config.yaml
n_layer: 16
d_model: 192
n_head: 2
n_kv_head: 2
head_dim: 96
d_mlp: 768
vocab_size: 8052
activation: "relu"
norm: "layernorm"
norm_place: "pre"
norm_eps: 1e-06
positions: "learned"
qk_norm: false
attn_scale: 0.102
bias: "all"
tie_embeddings: true
parallel_block: false
init: "normal"
init_std_qkv: 0.0484
init_std_o: 0.0
init_std_up: 0.0484
init_std_down: 0.0
optimizer: "muon_variant"
lr: 0.0102
lr_mult_qkv: 0.4
lr_mult_o: 4.0
lr_mult_down: 2.0
beta1: 0.9
lr_head: 0.00609
grad_clip: 0.5
warmup_steps: 200
schedule: "wsd"
decay_fraction: 0.928
decay_shape: "pow"
final_lr_fraction: 0.0
batch_tokens: 16384
seq_len: 2048
doc_mask: true
train_tokens: 192100000
steps: 11725
dataset: "wikipedia_en"
MLP neurons of a small language model. Each row is named by its layer, matrix (up: input weights; down: output weights) and neuron, and shows model dimensions 0-95. Each number is 128 + 32 x the weight over its row's rms, rounded and kept within 0 to 255. Numbers have three digits each.
After each neuron's rows, "fires before" lists the tokens most often just after its 100 highest values on Wikipedia text that the model never trained on.

L2.up282:177168137125098112159175133132175086191174142133095113157163102100094146153143141114100154184155112127128116142106148105108098112144125142140124131168110129104184158109142131162110176171116134140055083122132102037135123149128143112101122152145071094116153087118117230135109165171122174167
L2.down282:164139160106113139097163111151128140171104124121071168176132094103102140139160089145121141132118074104146117146133129092108111115177108138135128137188116132107246124123122144156115140119141134137148148169141138085117098155072128115156099130112073084159152096098156116124101154185110177155
fires before: "\n", " is", " are", " were", " was"

L13.up246:141117123112082147117135109113086173096126149093145160134086172108109153085150131095118142139115191092104122142128175098144173126137132150117158141212064192119189136081122058124136115067131067123152128138164143076124167129071109142151067131133103155181192163164137149110108123121153139151
L13.down246:164130128104099083113164098154151178084133113161145069096106106094146174106145178132154103111129123122126119130157102124085127085192130109097101142131100082075146160157180122125183110164141135152127139141129177180103169066128137181108116182162165141108127102167076143153127155125142097110
fires before: "\n"

L5.up65:104140075122160084187119142150147086068144119142132102115137122124069119157127139193134153134104075139081158142157115139161113083052140078125113157138130094088124125122095133159151118090094142101095156176112119189098149237120109071139123112136064057059140158113143095141138128111138137117
L5.down65:123167127140138045158108099099169133142103098175174124118108094129064120121182084095146144198110190139119136091114111116126125112084140077136091069165123108173103097078123143100189123125091131086127153137139157078129144142127104061113114143137097139147158149093164103171098067110145151127
fires before: "\n"

L4.up508:122200101177104150152155145148138163121109140159158067143092095105095146091120175129118145161173136135056117142178103172137122161115133096189178119139084090148107201118133095125104136117135124056050146086147139088114170214077153103170078155132104072103160165103146084163134081056174095122
L4.down508:054169110141124075183081120134156152119090125185203154174094112070109153150127171075140119148155157131067109146169124139179088111090164073172150093097113112162171122089132143093162102129143060104087147095111125119071139158106132126131113142151156143074120107067091145139156059111158113198
fires before: "\n", "-", "American"

L3.up33:129155093184089119124096147141142151155113126123088092108123116104165198091146144125140110109134098148175136084176089075120082127101096077131160073108095231148088109078129147133125072147143063168099162114047127084134160084077173082103156107144100072163157177119130107136195071145088124121
L3.down33:160155163142093059174109091135154209089121119132183121110168158131150108094089146135165096080066170129116145083132165113139091119115116110100146049051159162119077150130097147085107105171133141165120120147128186138103172048135118091171147111122144150149177138122144171147145090132137103143
fires before: " to", " the", " and", " from"

L4.up593:153137109132126159155145128181167098103167114101101056193109158108099139197218104145134132112134079168151151102124113159132149099102157163036130177172161090092158068164105116137123104122137163176132131139100113174106122108116089140092149112111085081086169184098136143157137113077097145133
L4.down593:121134101146073147130141113121169125175178107099127084124110114115136180172128087145162128114115128168126170079092141122160144148117071168085149138198155108152109069114137200133152174123082093112144099136142155142143119130105126041125123169161117122081127153089188116160121159146124113083
fires before: "\n", " The", " He", " In", " They"

L12.up150:091110152137133152146124195137101139096028122125116095159135116169118110088145160133128113130152106050161135123158108089142138161136119125149174086187125098091071130160116145147127097151113128112173116153178166114161105140171035189153173173123078160164077142177106130157152117075142085137
L12.down150:075114116170117193211151105167178107127107066125073106137106117053108120113188144123145130157115095062149139152134093091125166179128170124130171146141115129137089114127107076170083138158117147131107109151144106102093144104154123127137160138130136107161157126175115142151183159110088188178
fires before: " by", " in", " to", " as"

L4.up616:178158070122154123136150130080147133080121104164157106100175110108078149135117179177132184135099093148108173166145171175130135116097200140121121149170138129119146152086127088143159092086072121215114123168117082150083127137071154072088186162074115122081092136127170140130103111152148166117
L4.down616:192119168129106097120144121120094091052154151170141121150081138085068129109159138136159145122114159119153139178101073113175053141105150073149090106126139079156150158126203172114112089070076153120166164185154100126089131160171104096150182093156134133173196182121182073142127112109170195130
fires before: "\n"

L10.up730:130157072150142099166158141187141148074160099167186119153145100128134066161127108066145112126170106139155118141089130160151182130092120106120196093167191172150122129152147177126142137158070126096141138158147140124114103137134076107098093169121141113076123092134143166122098091136117102063
L10.down730:119100069118081141144191166088157135132086114131150126153116149173124155087066124129149186156104121139131111126122163158120196106093106179144107124162093173079115146143165169094138110130092120166134128140103145153089117126112173099064071126115119181146183151147149090168118116168124180164
fires before: "\n", " The", " He", " In", " As"

L10.up453:129168117105091157119147096171095094117129101139165176150101202120078085168112100056166117102187083120104155137099146205124224107090151116122138124109206114125129118113128162167085113104120125098095100121106113096188116179100120145172157151153131066082114115081117133135160131172097106141
L10.down453:109105047154136112177136114083149170198151108124076109189111147120149163092126116116111114138102142115106082084132123163109129111110107150139113101171101186080162152129126136080092139147114118102107164141087171084159124131120088070160062127060169160115170131133185066109117136162168102134
fires before: "\n", " The", " Gl", " He"

L6.up310:093167131154080106139150126145195161087135092150109084100110087128107151142089154183157115182106159098070034079130070141119112157119135126153142122079131108192109090093117133160166122078190080109100137137119167140136135163124115087074130108137120154145167190086132104150113101121146142077
L6.down310:121143150098098085204131125118180163155162112153174133130110185146139099108123161096148077143117151131172111132112103126105133158096169071053157125088136179130119124103115124094215141165139087094121117156107131102110168128148172144096131086127147224106111097132119167126136069079141142105
fires before: "\n", "-", "American"

L4.up721:158136130103119148138128140150133110119104101090088111126127141144134107118151120109135168148077141133126183124014101083176173100102130077120155147137165143148144125116107105160122165117164148082046133081153129102115182191125123112128124134097082160125188148130149114076121152167205134139
L4.down721:119181171053123082192087119178124057087094155104136141151128104136101098170124174107152075185080152127095136140150083129142086139159134119161116087102158130137095102104101176111165063111141149144178096124124178117084101107110120104166127104158171122155129125116162156125138132180141163140
fires before: "\n", " He", " In", " This", " The"

L10.up666:130100132168135140134187162099087135114091181122138082124160064109086075119141097118165150136089146098122160162134131121156145144154165182185155137168154156119136145170161127122132155130102154129082095151202135107106069101133121195148141136104179107143151146180144122152124113091114150168
L10.down666:099084114148117170185162137128179226162147128074108106129114083107072125153149166105134140181101178123105127113137129142129140138173138143151115144192079170096172127146120097100121172196131092150096076143170096067111127122089119153152121132143121124167171113159130133107136127155153128154
fires before: " to", " in", " by", "ed", " as"

L4.up495:112085083113092125111165094138164144121126118084076124127134123125137131121163151100163133157103142108100183156074128101192155092081158071138153103149124094114133108119096102158152084118154140057086069160113087107162185174163146137125104162155097176140186127160154124067122151126150104142
L4.down495:132197095077117117084156130144116127084144112078157123098171110150135102208132161125160103145090122187073154147136122159108130126135118129138097116135134106178155144080104144150190147130118169098139111096164137099099100156133113111132126091185166184109066116121086145100172079141148122176
fires before: "\n", " The", " He", " In"

L2.up227:151085105175126150123173124153164146113127158081113057129109088102135106155116165156129121172146086190169144107143105135110098116131155045162134121103079096117148124129162132167210127147062073126073106072135146116117153201127115162100122165131107099162119144067109198141119125107146132164
L2.down227:102073127133053106175126108134138109195146157146109119143128081138101149146145114162162190179141094099166121147115147122110149114160152167098203129202094109109160157096143166128167144121115122127073182138190184128124098163116169129094093110070100098157197139092146116106116117157090182114
fires before: "\n", " is", " was", " |", " were", " are"

L9.up217:157115095194132064090153139113129045088125096123146110122175134109166144152138164153137080088166147101112141171081131062190108084123114082139178116146183093146152128098088113147143119148175107083097100121130152166108169137090151161152116121124104193081104108185109131120133139176141096148
L9.down217:113134095181057052143157071096162126121140084134106130140148124132146153190163144111156178151070139072124163107076136137149126127124151140130143153154140135173094157093112102149168080132115135134129119080140102169090157161089082063097175099093087136150142079135136131086145123096099098195
fires before: "\n"

L12.up213:155142093113098090083066131083200112165114155169120112200094161130101155129134095060146209189104125144153109126055144149099093137150126134111142131145116122146102112120114166145133137147098098160142141154160130143136148097135100166166164132064128131120147112188107152156157148149140134073
L12.down213:186123135170073141122148114132137161150114135109108189161089137161141055124114176101130098113127181134154165112175122126108141135142092159106173094132142128168116125168106166143108149104161179089151096087152114057119103133102158161111069136131124142185107110078180097145100152056111165197
fires before: " |", "\n", "|", ";"

L4.up258:140154152157125146072100170145110146117127110144186179076149130120182058134101139137088124167170194085151122144095169118088157177158119125099142156158102123082088191122105109117081129163137093151135128115091112092140168148180075050171121087159116130098136115104114157208086129128140165166
L4.down258:094150086190110093136159150093124106134185092060156202146171138091159156101077114137099118097151149092151106127156127116096054117126156195122128088085135115143179107096126193163073129165115123160122080190087142125146104166142068130105127103155101129134170164113123132157213107106187123145
fires before: " |"

L12.up265:096171159114117101110028204169185183113115176159109121124133133098160121070139115137115111184138126132101116177144174090154133138075104147105146101125118152144143122132110048174095123135134127163120124157116160161075136147117094120096133065113160148190163130129148155156088107150157116124
L12.down265:143173147107125121174176080124129112113125113141104136159094090104180112194129146110130066127112057109134103112085150163131147145189141154119080091163207141088142107134094101133188158166087103142125162128112154095102147102095183106116121132153113135096147107118136080137132088183156099107
fires before: "\n", " in", " with", " as", " on"

L3.up758:124148047181152119136117126131137135162104163128122180124113140084138114181133132059103106139224133127150152153142138102149117106152170082146120091103116169117140164127130137142100116169169068126111132114077116143079092132137128133088074103087083076204125099149159090121138125140137072135
L3.down758:160118061186139048168139119126071143121168168089142166177081113117211152148107146098117111170103156120163194140142163118109133151149140159118115118058104105126101087148143169105123114149103117101080134151101193113130094161083089170191121132078164070125152132087154132135152121166133115089
fires before: "\n", " |", " and", " is"

L5.up232:078152117114127119091124158139166150067078108095110098144144136128137175146078082146116098123136122132093140122132128168160150149123091118144103129135154059165123149095103124110058100122171122075099132119127118118153092130110083147153119147115035127113151136128143072110206087135104080208
L5.down232:188145134134122115103157139139101183137145080083166070120110094100119170182127100175104163146134100188097178168122106186160136167141166160160091190143160104158138166106090131109114133133052160114150116122171114111121096170096039135151144113126113101108132087144123092076151090099137122158
fires before: "\n", "-"

L3.up90:187100117166107129138114131165145140032134105059080076169176098088100101074126110146159191161149097184106088088112072135146158160103127145132133122142156130108106132124165154167099143111123159141107112174102147183127201191099068091153159114089066148064152100140137127115171182147142095158
L3.down90:182110117154117088074152161175100118138132076092158082129129116090119119161180113170139174152156106225112183110094110152151133134111119127176083157129122046127142094095050162128135147129102150099143097125140089136143132155098067058170180082150123171060127135146092155086147182174155173168
fires before: "\n", "-", " -", "|"

L9.up344:068158148140119101123138153101103186108147185091140179147058064143159126149144071128111061123099169087053058077171137147105051156148080114102119117168080177148144129128133094199125145136171109125179157105141134148116122098154117163107044141131134108172200159141163085147146068122110164135
L9.down344:148081156129143141078091073120137087114085109140184154110146094133086129172096160135149143200126166083098131156140181142136143114117115085124155159150158137138072078138090110137159106251121211115085095091142094152151116141100155125146111119104157114134125090146141142167147102106115090142
fires before: " MF", " DF", " ", " FW", " GK", " 2"

L5.up304:128207134128240148156155151138187146105119078147049086142148096142154125088140132143139093144097118056185127107121179143169087131110072058149093172140059116120126085084049157138148091131133159118122116096141170129151125103103123145067130108136129110124154168164122103085159102109146119146
L5.down304:079117185084116082095075162115134136189138197138148135164114162101099082166164117092170119140098127190163113132087182131105099125097078135097138167064126128083133149084069165174153121125100196180080133172135128140136153132086138106091183126171112178102152098063123108147139144124087103139
fires before: " the", " to", " as", " for", " a"

L3.up532:166173085154125102157051161149145132073123073104096140145193156142143156109111144168134123116151152198092078142134114096188126110126118109109147105171161113121103125108147164150147163114112147092130122146166126186079174195096108043140105152093084095097106179152127067136120197102157152182
L3.down532:120092118108151091174073133139129114138143153158165074106081107070132163067159161159087099161103113224139126165109120142130113122116121213185084202155141093143072084138090053134090118151134111100116135129094118133108098097086086109115213150155154174129113125161139171092145132095089124165
fires before: "-", "\n"

L2.up681:120101119091140147129129055135119073106149143151179104115149103157114143182099129016143140170159112104156156129134092148113093143104109127118068131067102152179107213172088122173146100113156140153108141109108122133169128154196119110101141187137109122128158146125174156167145103129127091144
L2.down681:147122101151077144138127162173148174184115166118140105163147055108147136099115128114162153206168113112105194118077061069142115098116136125121139141196115151156130136106128133148084163119075158145121167122140116142141124116100127163059089103122110131132149147137163078169171134180153145061
fires before: "\n", " |", " by:", ":"

L5.up551:131161149144131113074152102174079061110151166177157083133092097107079171153120137176143151093126130139145079153100157174138148167116164106151154073173080121091158160133169083126154158166133091186099118185107117137053111093128106221113142064078097108111124130115104123176173169136160114108
L5.down551:124079086133104130117141125117107140095149116165129122072099113081126097107074154150145130175133192108117129139112127132188200119063117051136117157139112087114199106128123133119111162171050189100059151065095150120071135182119120106167103146118123112149136130115099117197092132190106103188
fires before: "\n"

L5.up423:138165128144119141120074071138090118104074122118139109155199151145088140169127128095113113092184165215082184170122173129144133086154123112133163098165095085101097165146154149191107139116170134128129114094161111153063148146095116095117131137101089168077101142138089100049118131097136101188
L5.down423:160134091122144090087132105097133173093178178116153120175139093146163188158121178118132126175157085109130166124124105103080152140136146136177084146154150137145059197113138116114121049153120118157148112030126152154106165136148104106137170126138160120125119089214122125136088109084167156139
fires before: "|", "\n", " |", "|---|---|---|---|---|", " SP", " "

L2.up360:143152133124108136147155159162139133129103070102051100123227168126153102143111133084135184118149116193146124153119127093165193129091112138151142126081078098132149134123129075174120150096116121092104114144132108125129119170094126123090173140145048143074132139074148050093114123124180138142
L2.down360:121141140099119134140118105133106122111161133152180118130214141062080125149131099130173162131125175115087205170153116144144096046137090171098099128223150072090184131104111144044142115101064127128124112076125193085099059118091138084090142132162087141141155160178123125085125091169171136157
fires before: "\n", "|", "-"

L5.up558:174127143121141131065122163030141100132147105132119145194133127097113111153076148094040202108127050185115162135173135136158129115105121161152165047108107070155129182124113132163127117083102120149118132148131170177143151088115105134144192084156114139095100102104120095123140098129141150089
L5.down558:144061088117128124115090156136138143101077129072063151119156146097185087051141150138092101137199148232119137173165119097108163082097124131123137138099161105114157143180118126090156179079137152124102091101149210141151094134107115126116162151083079128081104138116135108161093142147118096081
fires before: "\n", " ", " —", " |", " –"

L4.up451:139139102194199152139119136141130189109112093154138179143066126105145128125136165092055120157161065105159072110165164090126116147168199137153099080151136127092152184145116160148116131105141134117129160146072116120106062167130137132162110127076071073142143114161129092139116138119165160123
L4.down451:069155124169092098207158069157091164072151091130125163124115125102136097124155079103155175154101169101113183104136131126153166119094098168127106154119097116152189136091096161180169150122141131127138087154113117115108152094178086165157182127124145119121195140111137142101110075202160104112
fires before: " |", "\n", " is"

L3.up82:150102119115095187094145128152127106101148028071055090202170146121115138088100113096128130139163138184124134094098085149152151084108135114143132132144133099131134130136172106154115117083168102080155098165113112121145186185147084122114199140135078165095129145180170120085128129152154099147
L3.down82:124122117132150094126120132149134108057156117125155124146179143111159098140158124179112111179146150136070167145103162095159155155098128130133105149177116072148114140027086136108176146127076158124141068098130119081104103132151102052091136117125107156121088150142125122100153104132171126153
fires before: "\n", "-"

L2.up571:100130099135143093108155162134178179079107112099154100119122097110147133191134117104162146188205176128083117098126133131164114149097129123184146143081141150126149134094119100132083072145163138093120141092165120139163101140095099152146099167130095060105156123134115134135149096086121090144
L2.down571:118159174127089082118125139106112154156137120181172132124095080150172115160143112168100132122121171125108134148215090164150112173137162151169116149100174129137145141139125075081102130189084134111121165120152099162144113146074067167104118124097171076087159074089078080135142097086174085140
fires before: "\n", "The", "D", "B", "L"

L6.up89:122108061123100098065156098098145131133127162139151182118174095139101143174119157116128084152194184084117082155011119139170149094127093097101160136115115145087164144088066136144176151136159135069117099125160119149104119157177185119117121138139115183137081184113125150125110109121131126075
L6.down89:118138063192067107106120107082183155053159104168144128108150152164165116215138179177199137085118149093142157129120141107166103129101118091101204107155121117144132179102129132109193134088097119122092136065088170111106229180118074132117132080115069132156087137137135126112114114149132144144
fires before: "\n", "|", " "

L13.up263:160136133136173127168135131132153131081178152129155101139137144130064163119126099171121099157183117144156122140175129124159170074161161098084070115121125085115109152095114127151112155139145118143092136073109151125187151171217099095122067089113161096118117127146158099098190059160155084114
L13.down263:147107156203138107108072107105174103138105124096121109185143114091171121112120154124135195154151070114151137136078125163185125107127120179101113172115176122121098137122158106200142131175077157134126151117170153139040158149137160094111191142146089108138103185177118113107164157096130072090
fires before: "\n", "-", " |", "|", " is"

L6.up564:172090163186173094242114135136160105117155140091127087144127136142135133107158177113158126176125148112165120078161160073115126154117071117115140160170133124129156143039080115182069097097121099094107122157132167137109140115112144111164132111146113047084128153171139126128061139087088140131
L6.down564:176128193133168131136121077073130150130125138084113153108122125105143126153189198128124140155143188090180191200128117077104129092169163088141156124174116094107118109053117117153156134091118158125157117144108102140123172134098093133154179099101096141148151098221139185147119143072134083145
fires before: "-", "\n", "|", "s.", ",", " in"

L13.up238:119111142090094088140147108165097136154142117138108188196078142109133093150104122080095094071145093174169081154147156161163182114131164199131137090146153100162118106081105146158123150140188138162146107142129105122124124077112109193135151132128144186094109150090128074122147105179176193072
L13.down238:142085058126115171138184149144112122185152140051094065129104106126086109133099140132168122123085196135124166099137098157085127140099105116092117125071125158090118111107136160144123166136143158133122129155132158146143073129135109049098101087059067135113118114139113123138126163092157098133
fires before: "\n", " The", " It", " the"

L5.up441:177093092142110173178157103125125100103158143148183169139170096101091191124122167205058118103164170079125062141180128133204104140098142134114128137164151121149155184097136176189158167105124104128074126117162131162089178119133173116098159121102093123089104115147131152166177126024096120124
L5.down441:171123102145082082124167128083086117094125151161160134064190157104088130167119186104092128184155195145103146172142134131141099159089076105103127160124168086166184123056108171161112109119086133150096092120153129151066099156152104113157152098177099187106130126148180173156142145201151118178
fires before: "\n"

L6.up396:172133100154139093150139080131108139154164107101092114104141118136114194191150120074137114128150152144187142127148123127139134124125152100173058126154142092101104131067147145143141089106108121141148087120152098155056138101150150093134178154124166158089114099172102124118093193090150164060
L6.down396:157185170112109128116059123098171126083075154153120224139138113139131137064109112126105136129162186131098118107121097119063132134120153134105131085105126149138155104135182142042102103094140127128117160119150197139133106094141138181121085109120093087217135154127103150113133105108113141128
fires before: "|", "\n", "|---|---|---|---|---|", "|---|---|---|---|"

L4.up144:181150144133124146070132159084174146085114079083082104175157163068033123113116101131106190186145105147098101123124099137106095180130102116161116112158129101155149169074140124185085166084122128115125154134124082118129197139108104082139162122117056119081125116135147106101158138162118151160
L4.down144:150154104130127115189138086147102144189099104124087082119165087095119147171145164072208135121128112100195151099127090076104187101143129143114120129171108127113118153048119175126110121122103126132130104068117121098110207111094070106153181153138119117069144103152167129066127131120146120139
fires before: "-", "\n"

L9.up725:075139184146082131078157120078123086172141158096164166152132014149211096113118146146113059100136123124129122154138127168185110186145105083103148074115142107112171102093180116178148160096155061125093143167131151124132103093151089194144113097113172102184153122088094110089163130100148143121
L9.down725:143144110137157095124082093133129123158099155128191112096165100195112115146182134162207119090074130058145177134153162119123170124137110062117170136074151116121104081141183159168139146100095100098161135087140167122208143139124115109083207120097119163151116099140145142123113148115112060104
fires before: " ", " Total", " 3", " 2", " 1"

L5.up277:138130163167118164158171167140100123172110066115115130121165133080093084135104102083136108088105142156128150150058152152167116067120130155118104107171210122126158142123134165125122188095111111131133178167089127107128123132134111152112093152119210139083102094107103111114103139167145118076
L5.down277:170125139111116089140208140162155102135147090112179036102137164178100123141166191143184140117146093103127159193101140161137150120161148100110109116153159110161142153118140164125180135105110132143097133092131140139141140118110111105063113143135116141100064109173167168149094111095115105096
fires before: " |", "\n", " —", " P"

L4.up487:132165081212094132176127103123094115111168157157108146172158115150118162165099142078139176164121154086093161102075118174124152150069194154121100114105134175137077201128124120095109083116138147104103080139084143158091098195139096138136138118070164105148112181146087187140075165075104105105
L4.down487:127131143161050121118143120113099059117169133180164091182176160080116163180101157087103150180113200079113116136098135162125077175141112143141145141121136106131139134222116123105125144147086132154158120107082157178106118214087116091136156135123126123178157113009141070120173127116101109141
fires before: "\n", " the"

L10.up629:075110121098146097142144116168132138135104185106094112066168143063089118120186133115126149161171129101111091157168104069172125142115116062133103115117143178175099123098146145076167136148124144164097133119142140189129112044159150107100156165120109172098169103138148057180146194103104149122
L10.down629:087092115185117088140150125099125084149147120121187124192103127122127071132132131151122112210126106106121127141161099135095102154165131123100109164104065183132057161137152117156170145117084147157168065149152136091151121152105149086155150139139080118148095129138113062126123149111154114179
fires before: " to", " as", " for", " by"

L6.up28:155082112177129103129131098091118101160139201127116108074111126073095145124096143143119136161140153117117092165134128222077141096049147144100079104100114099064206131152138114120167107084119095150131090110090156166085150153133149154097129119107059099067198132121171167150109096122142123095
L6.down28:158160122155102068157122125118067079138106120192175097097114111174122149109092132114172090148098175138187108166109142152148100136149149068129120166161138051139137095146105169077069118113155186125130120152113138091151104207138099077101113063149183112139174067155094135165119109187113161195
fires before: "\n"

L5.up335:155143076126085167156110150132131085134115131081056155139213169099119113077101169076137156152093149158128198155060164094185149125155145107106081110173142112125104097140141132137147171082132131075138089099104157131103131164112121135100113196135129175097102165099148080066137129170145139113
L5.down335:162146134107111098180179084147172113147092164069166131136096123201109148190177180141222108154098135083105151092126129132131121101114107097132129144195182095133067095135089152109155096107123109132086172100101110157050166098105158138125084118158140164154117126143143146139100117100136084159
fires before: "\n", " ", " —", " |"

L12.up226:107108121158143151086154203131106142134081162114103101154173089087135056123151136079126144152136156066152155153171096103126151132157122135128131140193131117122104089059122126111102121123134138070135094131177171156150100118124106142128151129128139209110133136246151178154149097097140152118
L12.down226:133082131131126134182117133174099137146129102153114118093138121095133168130122113107127077190108132166128113113154078142101099174136094061061102157060122111119101108134107130168101179132117136179064096149110159144103153183132136133128137121074157107145151137172087105105146127146133049188
fires before: " by", " as", " to", " in", " and"

L2.up9:104136128119095091082086197133065151093140115137116076163144103112121119133149142133153103153109119051180094093110124181157127129091124129094133097156172131112136146193140144150078101092083133137106168071118159132107139141234181119133100173105149137140137183114156134133118169154116149130
L2.down9:112159108141155078158127138100077143031120102065167135107176113127164100101097117100163122153164093146174181184117128137137128047105151161147141139096110111167152161136144158102128125162094107189065114183172197150098119124106145109128087107115098216113141093156102082147123106119116137160
fires before: " |", ";", "ced"

L10.up477:135130194101164160112150183107130155198128096143149163201125118165146202111092086140123140110104089115147155136066125108109149147150119159115098100139062142170125156105094163169116182127102077092149146190095146140211152094156109114182196168138121174120165153155142090136152154157147123086
L10.down477:161053144115161109126156109100101104138127096159122102110128162142133092149156133138101138081098146093102107104116166169146159130157055127174124086077139121119143141148121126131125120111094140085119129085175150133219152140153120178187107081150142176154133150141123089095143108086142148077
fires before: " |", ";", ":", "\n", " –"

L5.up49:125208108170101122164086147139129151082111105197228071137104098110063152141128167116121081163186095128107141116187098147151134116087141065128173108103116122155115130181110075156139096142112125101053108076167108122117206180112163101112112153112140124106126194063141093148159079058153111116
L5.down49:044148130131133083161122141119169122154095106178166141126122077104108126124126143120170115182128129151137160111148111106152123125123170079150157074081168159148130134124118125114163145143120081143079134088145151129091145145088160123094118101135147141088124127064101156139181069054173076153
fires before: "\n", "-", "American"

L13.up358:057106122126124131167105121118135117111146115045118099173152095101117172157155094180117120146122113086121106169077135127142073141105123102134177093129059183154128168146137069147093159108123098067129159101121108171129120080169110115160117162128129117179068143101109134118136145157135088147
L13.down358:143125180090133120148142109160126101026148080143103158154182149144115191141178122148069106076050165103129156143082113170138064078098093155078153118126086116149119152134071115194139131187151145051149101084169137122167159110116155140135062118143092127137057140113133121127090121148100153174
fires before: "\n", ";"

L2.up268:118121112119136126149144122165176171121148114099098089159159112148164115090131141170139127157127144143100104153118111118127141102098129128102126137038083164086145151099081050126160126094139157113137139142140123145194068154117158141100105135112123068104201161081139122132126067108151119101
L2.down268:177100077124115156109125116188087166133142098080105086142156103110070107171134104139096193134131122187084143073087129109109167085104075205156083154178145111157174077117105165108164141105084145155171129087143077129112125111128104071127208133130073120147151147168086109113144145144137162097
fires before: "\n", " The", " In"

L2.up237:112175067156165157195129139136132151136085144127106103132111125086126134116109159069101105139246095158154110117226122044121098131171139133144121124068082121168090182131156159105141145196171096168112133121098151150117118158132137133102123083117152117121143088101135104116157172078162096132
L2.down237:075137094137137088200138112190107110145142119167135122137144133102135179145127118096147116141224143157186154140154156114119143102102199119134120116072138143105068079177114189108154137162103088136109156164099130123135086171149078151153133136104140104099154103074141090116127147160150075110
fires before: " |", "\n", " was", " is", " and"

L6.up11:139156177105105132223121112130151092121084157122179097165066096145105106145133122148138114143095131152072148079195142128103099161078088074150093105118144146160143119115101166167169111130112129092099145144097136119121200167097093106109105128135109107123182149072089122160130136113139139113
L6.down11:130184137111118031191145086176194079142088149198140196157058127129104128168146097063128101169145167170058126117153116140104175136083160088090136101122103053138125113071101094135107143131098102117102150126096147128158116130109148102152080068086121148152193120090090116113175110133113064136
fires before: "\n", "-", "D", "American"

L5.up496:136160110177098136096142166069160134048105135107138107136167159120140132088159136107097129135132133138108122110132113202143066102149146056075147140124141123117148154151150139163146136165204118111091068154102102104113128164071178124108129097094083166141144105131110140076161110165181076175
L5.down496:118110147130061168078161170148130145116127077146164130128132093189102150224160202110145171080098097134083140117132116144194110095125126103138131109114116122109116062099083170111173151087075173101131107111085136147147196134122088085147141103162108103143119116123101110124156142113155118178
fires before: "\n", "|"

L4.up425:188117078153097138090136179172128155120130083133120076197117140126109141138161123160123157135123112155094111076127079152168117127091096142132131145147100115106103110119098112182123153123164140126115129126133099195184122199098109049071150083108033116111122148107199117161159096185155111190
L4.down425:144118096150141129117109088194098169201139096064110115102154169120092208157130059139185110146114132160068147104137168090102175122091147125123061150150117103125119114106099179143123158069130131161062113107156092140134160122099094025118137167111156113125145107142109168068107119125126083102
fires before: "\n", "-", " The", "|", " -"

L6.up501:075088081157131131051158153068108117156106120163142114085196096121104181150117169115163053105093138120135128191074133102163134082097134099109130109149155084129159145100105183182209139162124147101127113193130099153080155184154133135162148130113099160152132126133155144143136109137140151148
L6.down501:172126123129111090159139125144120133131169153156151086132145142161083081113126150104164120161117102076128198160126129122154138079105074048129135064133168109159133173103173148177117129191094144117103076091105178151178167128167130121124095081151083130151133158165157122113105069128153094131
fires before: "\n"